{
  "n_layer": 15,
  "d_model": 512,
  "norm": "layernorm",
  "norm_eps": 1e-05,
  "positions": "learned",
  "attn_scale": 0.0884,
  "init_std_qkv": 0.0157,
  "lr_mult_o": 1.5,
  "lr_head": 0.00714,
  "schedule": "wsd",
  "decay_shape": "linear",
  "final_lr_fraction": 0.05,
  "doc_mask": true,
  "steps": 8091,
  "dataset": "wikipedia_en"
}
MLP neurons of a small language model. Each row is named by its layer, matrix (down: output weights) and neuron, and shows model dimensions 341-511. Each number is 128 + 32 x the weight over its row's rms, rounded and kept within 0 to 255. Numbers have three digits each.
A block is one neuron, or neurons of one layer that tend to fire together. Before each block is what it responds to, as a language model described it from the Wikipedia text at the highest values.

Description: Middle word-pieces of Latinate verbs split across tokens, especially lu in conc-lu-des, exc-lu-des, inc-lu-ded, pre-ten-ds; occasionally numbers or parentheses in tables.
L11.down83:107117113101086142105135128139161171115148174155151060127128145128095119053102171124105154162148146179164168129110163121137112171172181102126156113140149144105133127069079119112131091138145131115160099165169161142160132128171119147165125105095124141106171149106143156149141178104139074134115134102133103180113111129170136141161138099132085162143149157174145068108144088106112086204081089115115112151148144166084104167104139151161152107120145178134106141160025117163169140161098164168122183144153161104151098045162
L11.down573:140129085152115167159178140127204079129092119125127146137131218129119132108132095077116185146162110155129116078183079102072120141146193096159102054128121098081102069088130158121130033072089098110141144157093173185098143078169180110083100191102130093164091168165113171209107126118094221131123138158135128167165133157167133097150099152122161156126058181129146093098122085175100104116092147133136152149104127121167110128127094165086124107138110063099120089121144166090149100144149096170147201127131177032145177130127
L11.down586:105146088163130121133144102153185091121114129178154188132096164154107163101063148163144127121106179153110091098175133091151157085112142101136168089118122126159122151163123147162102162142106108100147152091172097144087123155089134057065132096111116171091124117130115115092189116109162087102138035133106120167163147081145129150129090122184124104151136139123103138108164108158108170129144112186124095116114177108079068129095148122167083163107091106170130172073143136103145053108110119096138119132100101153104140116067
L11.down732:137133102143107141134126103169129143135168148199132106129098097116126101095092135100073168145147080121180151157169135097167098146122119121099146076171154097138104101090126071082125095120159164114174168181108135168126122146135116084125053137148174142111148177101167171149180165107113166088144116125145120172127134156107111138104148078081061160158152155150194040139171137139161134132128124091157112140181166104146098189147118077093070067115133091082101131078166123120148160089127153109125095065080155082118091097171
L11.down764:126128094202112104144106160080193104130100164177106130111104108192122112129128199080132097124082126121115188115135094138170084151181164101106127152119170111088129103102117177070067093195102163126141121136142110157106156185120171130126155110097120159170106089115075146142165163111116087152120138115156113175082149141104161134172107130167102161118064114108109105107135140076105123109163126175136100122167164120131087099202120160124149138147113177153148133142103112137133191104138151131183150105146152096124118118073
L11.down983:133144094129130151149035099122170146129107143165125130069137098186041135142138107104136138086185160149166178107091104158155106105140117071184172114103102111193105157097135104140182141164157087106156143149104090102180153179047105178085116180140119185128086155124148130077120115178110153085169127121144119137153107149117115168111145126129160159124109107140139122081104151083149151128171165107154095085150137099137166193137139135077149103093060118160115142128078144109134142129145153160095115085155138157139173119129
L11.down1308:110223137140077102157122104097077119102094149082135124123073100140035165144149124090185164142130149169112084117131149156106103107142092102088133084150149116188104122137145138125126123150122096100125090107114132135172072102131102125122155153096108145135143097050070127133127109105155129085124162189163106148066152143122135146161136168117162163089107155058172146136077107097075147140156125153137149160115129113144218135170099114092124109134090119134082028128143142189124089096143129136116139155179116083134120135126
L11.down1672:093124190162137088080091128125066124132150072102091093109154093160123124172124167152177081143086068077128136165141173135112127081109136096117075131123120034179166091094098042121095128161150111128137043120120155114088106114125133174116183139115198135106131124092159105128157067144118146141138085140106152113114120090101108144147051098159162153128124140118137088186139151139109162145058088113172134217063151208121154147134119094145163163153117108172134180151154134225117148087149087108144146148143108139137129052122

Description: Tokens inside pipe-delimited stats tables, such as leading decimal points (.5, .190), opening parentheses before converted temperatures, and zero cells, plus some census and infobox figures.
L3.down70:119135072159106170093080103051118159111084122113149178143173134104112167138175156149173148121092117146122110171198133139166126071085163106133127136155124188118098105151171120135142101149166094125182063097142150117160145133085122155138201149157153065126109127131183115103126149112123172129140049168128128112124090125151099185192096114124077162176134080052142131161094150103112149064169140138108153145160085139196127090107133089094097134165108115126183086069106118130158096167149130103151089154129118116156159138109
L3.down148:087172170119119083113102140161111185061147065116140123108092143092181121125120110080140133140111119106116168140080082110168149102163162103171147159132113079164181119127071136068098167157126103133128165176164152144194075090137134133167092096124163069118140233147127126160134092135134116150120118120187046145156126162131177100164113157114096087109188138135089103136075138131121076087102173166151178101124098125088155083163125164095150141195115158102077126126167095097149112128095126193103105122153173185184122115151
L3.down566:114129146074154108097134121109127170101156149161089096092075141095091128111161113114104121117139052137072126125139103070140195195137148107102192176130095106157148143117109128126117151147137134182128114154131090082166125095120138123149046167078092128132080124208108175180135110182061073082110141158085123112161084164150120154102144154103106095158107194150143047148144121178117139129105106125138134112087106164117123115111142174139146183158134138135189206137105129122137121160191140174111127136143069143192104089102
L3.down837:152173140109151119196132127155144112113112078115065164102133098198130126172093126187075161137120124127132094135126092178171072189130093133146106079112122124157087079113105130054119170109120192152121139091137122159134094111109129090121141089154168169105102092160159137157142123119140098156131180131109135106121132129142105106134132141129167098156128148187107080166107121114139095063105079153147130147172201135093117150103127138092118142077084149125101092099101148134140127078097080125123166172123148181099139130052
L3.down927:117109158126081175153168090132162111153119171171092201149159157110106071071109138080098140076195114093132136167127121062122119126161105140136159110095155150109136095148126076082100048190121177114168170124124103070122129153128128117125119154148128120121108118122124150160117120157091116157091112074139102079141136172123159176119094162165182133139026088145130153198166129136131181157192135128131156105069100165172111153129111132127104102155149097123119099124152140159108133143102161184099123102099118117140098113134
L3.down987:095107156153106131117122121154071152142137113095103126121152094170153132151120106176117050119113115126100090099157110179078108162137098153124113145087134146135105160147087144130098118100151098154158121122077136133117107124152108174124122168106091166192098112116138143126104122105150139132128114120123095039226087145108170120115110097164135077130145163177106146160077114116059082152153117162091141124195178123151150127144146143134111093136120154182086053123148137145152085147058112101185115105055108087150123109152
L3.down1424:080148115090165156102111124134129095126181138193096138120149147155147073096143130140109137161104175172136184135096222033153099132136149155124094093120178097093164099101151060147147089089168091126119116108170057139112166122141159165129137146106123163082081161136160222093172194109087104122185138009112175152145089138136124081138155167131079128150147113145114102177160158136121117158117157104107169173069158122151120134133102112084125206135108123152096112177129148083122110166139132173151094157154126152133109211148
L3.down1603:145146125092134176115138116144115136119173118132109193134199061118138142095179089199147173124152118107116101117119099128109145132171172116111118180150133120098134116164158086101125143101151132158155157159132094107186148147108145064169101138135145188139077140123154161181151148084108151102142135172107149151143143133187140167130150113112114121141173144121122123157124168131106119119128163148135101139143164108108161110103192165150182133115174163136165107162179157090124081133090106073122063170133105128171139057098

Description: The closing pipe at the end of a markdown table row, before a line break, after the last cell's value in sports standings, election results and statistics tables.
L11.down276:145091098093136157132143171009121092141137100183141072165114091141114163083092166098033042096183081117158167120095105163166158118132114063151080134148161142118104145135048136187195178127149135139190109114111099063077130157135160180129000182117139124119088132150107099127174145118174120148137119093153116108164114101094107182085152189121100177172151123074114123130152167136092119129103127129210117164125153085136144138150124116120131119140104185116130201119144160122163148121158138164139139104124097134186152098130
L11.down369:091094177165118126090088134111215085152141133114079162151138086150108100160142096096092168089073128149145115168112147146085122102128159136249166122121104166077161153134114126176123150125083099131127135192149129158133124120116088128163118123124134133133132157135143122120131084155121113137033126129167170102154196132152134132136217125160145097089154090146074157141142140131152150138112163095134108128083133164115099100134083107112081125163136091135073146073119133158077088127075110104122119142089129083113076158174
L11.down884:085121178128137186115144087188118118107127126161119171066137147104160184175143154135126141122069126081133109179213121184118058115065117083118139083103160142118213121140111124128094133104105143077171172114081140149127121114088179096128099146122122083132130109116116142152082128146167147118152144088110158115130151125158115090116105111146218088085133126149130123123104061104042129137084100093101149102094163126106121121129181139095082127168142095073132121123117138106067149075135162124160081094150090136088143103141
L11.down1056:132128086111130101102126110079080128089090126131143129132102114116166126173105156137118171108108176116119133113112156139152101105107107135203087166074099144159072155134142079136120148097148137148111071103135098111134122118153122144051116155151093122105154084119111088156164197081152102098114101123116183136099159110128131175117125160101164085073117159172167156051130140147099153187055183135120136152181136144125171127181112082108165126123171092124116156085142088136118134142199186164093162215143134158125135099076
L11.down1171:096143135069089118134108138097136141091111141112111192114121132159117094075140148131124129127097163115110107079112179115170135035141184101106109117175171133106145120093130101128104110122164171161150113124072136172163107113124109102150119154108102171134133141099186164129145149072151133142126091165098098109153117111065108121096163161131054152102122205171150107153091160138201116142152140090167114152149089090190106116124164162099103117109115127177127158123081164163078152128181126118206180150192130087084181107154
L11.down1182:157161136134153210089081148141134165109159071132120184148164099120116157130154160158109135105138127077122103152136151176159181122104095116098136105137091129118175212141135137119129173154128128143127142098163125122202213114124112146078052123137155111146165134087179169136127100139126111163131081129049104079139170110163096125095231089123162110147094093089150046145099104087074086149124108104072127108145110130094099116116138152117067151112098117103206100161132105175098142096181057174133109131112111118125100094113
L11.down1438:170099132107148216099131058136136123126131154138110144148084172125182131161108130163171178084163120106162156138083120119096113149129070084153135098128093108149076062136111130163136100120180103129138217158083175157094111140174101140179114138147115086148168127157117097130109106124165132129130150137148056155087128129140124192053115097156175139138094111117106129135097095157100116139092113063169170077112201079153134101134105055064100113174105102184163127082113146111156134143115126215232113101144114115149189101173
L11.down1755:101103118095105142095130149183101106162146134219136135124140133162144069157127111132132035147150145102117096127124058113127126116104117115103165167108085130154082159138166118136097117068074121170130118114183124141119126172146056134139081099139127046143132158128102120164137195152103160138158099052108137147107162127112161112125124094120053157125148103128063142176081157177148169132094125133087122137163124115102167160108086131144117157126123138112143180122139140162050117105093136097139114123154111171080124126187

Description: Opening parentheses before converted values in climate tables and measurements, such as 33.2 (91.8) or 89.4 ft; also mid-word pieces completing split words, such as ad-ver-bs, ski-ll-s, exclusi-vel-y.
L4.down1642:150099155153139086145085085114053091136135138173107078123081058123055136097097085094143178203127126146128199085166105037141214146107172151090115167125119122163172153181147104158063108075133149109149141137142187114146165059117139161031123072123120129137115121133192182119158187102132181136095155104084132147165153149112111081101128120161109074137148108059118147135099144159178095093175107146094166132186182084123087165151146095062111142136099093120096102132116139172116155118072125086144137105135126176128148106152

Description: Mainly the article an/An opening a noun phrase, as in "was an English academic"; less often such, many, a number, or a capital-letter name start.
L11.down33:076129133119092122117148089121171168100142123102083118133137124137180115063125142056150164102167132144142134171126146146102116164140207121089119145165134151177104161100154101141092158130095140137065145137104157102130111135141086134168176093156203119110195087107176154117121108090178170123076110183148084202111141195165095187108163170187120187081142168063138139125133125178215088096182167103147163168168138110112080151072143139089156094165123101163171095154063064172143137091153124119105109140081117196089145155082
L11.down351:112093109096121149167118105118144171096090182109167132132130125179116142077129142131108148131127154134131086148130134130137143163082116134115064145168126023105183087166119077174117145202161135159098158135068116142127120175172095103118114158151161094126097147157132121100130115105155142060119165102102084136100109158128132132104117127131124070108091082067090108162178135140135138109082141114182134088139139098099072099109198166195121163127138122129113091143153159182142109116150115141138172188126127111157177213143
L11.down460:118083125170143089136137119088137066116115066119128118144156123129144126170127154109121137181100168093141144099151139137114113092157192099122092073156149101144145169123158174163149160085103119132129131146176124115135127142140123136073169113097157131158075121166160128132118131108138190162142111134103067089150121105111127100128090169125102159135083157114112109075145155149125118142115092077141090089166157139178061155121129147110133116175146101115158141076123152135097083139176169158070145179101076110148098100085
L11.down734:057131173143107169129048096116181156123137114104126123166124129130122151127154140107137171190097121105168123144148107147155145216065137108157168152094101116057141170145089102178128164160110112067162226123137149104133143083090202085129100115128119105131118151176103187089168104105114133097093120122155113167136081144181145099145143129160112101109106148181139134081168113137124157149169144150130133067117115098161128172105142096158094087202105130137189184109170110150078162136103165152114128140117147113101110147099
L11.down811:113116152164139133166157185173058078167091105093039138085095160082116139142129121109085100114127158172074144109112071156149127128144112166125107112084056130118176159140152139166119138119122164162176109131157104112127123147182140124123126084074137150111133124086055089152109170084112134197073124091064135206146169151115136185115155135192157151115109152152143142108140131168131074138084085121192134143127140114164135110195119132178119156150166114112133218074120164109104121093190141066122185156098150104225142163158
L11.down1012:143137191123136135082124117176128101134127126189134118069138156176159139119104116116108159128098126151090152123182115146169120133131107088154135166162134133139158127160152057099171124152106100150133133143076134088096103148100089076058102138090109063149130075152132161144140155072150066107152134063153141109148141117106132161119145167166144133138129206089094125132085137085121155147140097147073157077149152114141117136115141165140121180089112148079104110113096082101139193152070127167116037057129036137173081159141
L11.down1164:099066124151119139161152139201134073095155127195116089172152171148147199120096168086079138100106098084172108094099173126088137147126135179151130156164128151127147133132149153121123130087172200138114131110142124126080119200125083126170114178176104127094120099113178121188155131136145145126100196216107117165146149173104095099158061108133071149135085120111154155132134145087161084106113130144090098113156099072143137171149118106155136099145148103127125145151128144122075163143072053119134122120123152128180101100115
L11.down1535:161121159169117073124142160083066150099135120119093138129144141136108158120192126177112133141162160139228109086111047108154090185147231048152124132117157106098092079125154132089130102094146068103090112142115112099073128128111123116120120136152122150211145112115116148137178137105154171136109119182098049098100093091105121195114118137118135104157114138144146101162123156117157119150109152150091137176134105174068163135116128187145079122140080116131145083155102159091096157075145088087116142181123086144144100038074

Description: The indefinite article a/A (rarely an), mostly after prepositions or at sentence and title starts, e.g. by a shortstop, A small ferry; also the initial A.
L4.down1552:130153184121130122122071100138093173158104132111135146087113116118102127174140101081137114118144148143091138113131156136116100071140098118106097117140092092115122118110063190108221102185145168176178170179169152170116175107154159180091160126170062127112120128138084128137078216113132176087148136111178139141188122076087137125103121069117063122152141117089093090100135156110084150133088136081130096145127199165150202136156146124213118117122092115104099102097117089150140127192127116151154079139097137098140168140131

Description: Decimal points and other separators inside numbers, mostly in tables of vote shares, percentages and measurements, as in 58.5, 37.3, 4,319, 13:35.
L11.down5:137123104099142159125167185147118139119106155050100124166145121099108165108140136163093149125135146157175109090147153068152195095164159097147111163126175147137111126105175099090131087124108140083129094135089100100085131128164116112089168074159137099107111109188097129158113159084126204085148076082150132106146126108170146128140123098126148060097082110128118147111227144112141070117108145108103186160112160121108093092115110120133132096080136218085088154148108157137150117110100131093149096128110168107151122123110
L11.down99:075161130144181114222089068157140117143156102152174080120119137125168151147138155092122117207110135096160124159078163120149096174138104116141041154082117100102166144174137133162126131172137136128169143160127159080100155120160158110171114130113120116086163086124185144135106110096161135076141068072136091196088157116141121141099147166142100115099136089115084106147180062084164102136165157171118078213091159164129155109143142153106153163079111190145172081151141103101187130082114115119089067121163078144114158174134
L11.down137:126148168090128153076149143056153103114136109097168130093135158133141165164127088122067145092065163130156144175133166189138176180187130070141117106109125143082186132119076118159094115056097088150063136144159178115084149143113080159154101146090074081139197130097172133174113189180135152099144106069140156163152120098133129142145156163078109093113154148141178110130116145119124149136128183085140116160155149147142174108107097061130162193135108144121127150144158101105087063134105092134108136098156140125096092105090
L11.down550:176163058133140154079138088092079094148099180105133185162171156160168171091177071170172130112146107089169104106174177080142209119152113138107118192141096098103162097123130101137165138082145137135188109118133148087124134151098137179151144101157086133163120119076112082177086171160113125114106147128135136154085157165162133077164122162140108062045152163116073231138138139166141160124148186106131174133140078194086090124130194090097120145153120138115130077113094048104157140178143129064146115143125106129143123143126
L11.down761:099134076126102100116171083191095138116112138148161113112157058063167092143157106133128106125142148156179124116145118179140140139112166145137171152085190109147157094155095134113104154182134142128111109156173092093139120188193144084171158103058116092089139116018151107109126135136140102098110108125144105113140078087111170131133097125157109073036179164112063170107100083154142083106114169165108158191076130177113114137121199146088081063168147142135121105149111103091100131082167136107112134161134120134084094116127
L11.down837:197168143152108084132122124131152106085135154113096176168122076127172141176112132140149071101167170090176096119094100142162128108106127096163123084129168135178129092137177151158123193148162144135083112126200120088112128173172122116085115124171183166097120109158106134133085152102125097150104134096106114129094104093141166187096106153098122093134107120111085091140110148089115136134105133181156128098100147127119155141095145068096131128134111108105178104146105108118142085115097162137121142121139110096135105156110
L11.down1150:141166163115112141103132166132139114114100154146170129143129120113157069081115160114152164165116105092127084156167161144127148065110156099068119105172155133134154098093062129102137152090154163096137087198139099098153140171131086096073084159134053145146116129183193163146134082152139141125150123043141147126125144120170098090188093123137172077146168136137067202139075173142146115136113150097147081170140116155104167110119114133169128125103117152120117151157136164188125080094138202125130118157122081106083101177092
L11.down1846:101146110115142170104122075187072158096125102097085172136111113132158145126168123104139160160168174119090178143171112097100133071123168161215139127121129147068094120160118140130124189100163155098114118158139137093118145200083138137130156189145150172151128120151144109155109117110120147091106103084174149136180131101130140119148107181145118079182063179149163135171143100108138139067123111113145155138123133122046199157118146127144123118117148148095173108065145089162153119148119130167141098137084154090140145060120

Description: Numbers and pipe separators in later columns of Wikipedia stats tables (sports standings, election results), plus figures before "million".
L4.down1264:135169152146147092128172105132130146155106106143103113081088138148137109051048144145100160067097147082064131099136105101129118074153130133169108137118111165112088088164112124080026193137147168136115136183181095098163109140126167076100196143159076168193102181179106110183158127152098144140090117164106084133118073156100105103152092126171104062145104139147089104175167088138116119138139109127141106139170125085126132168075089109088168172135103101136128167147145132128122187128093133169091104151126132099151096079142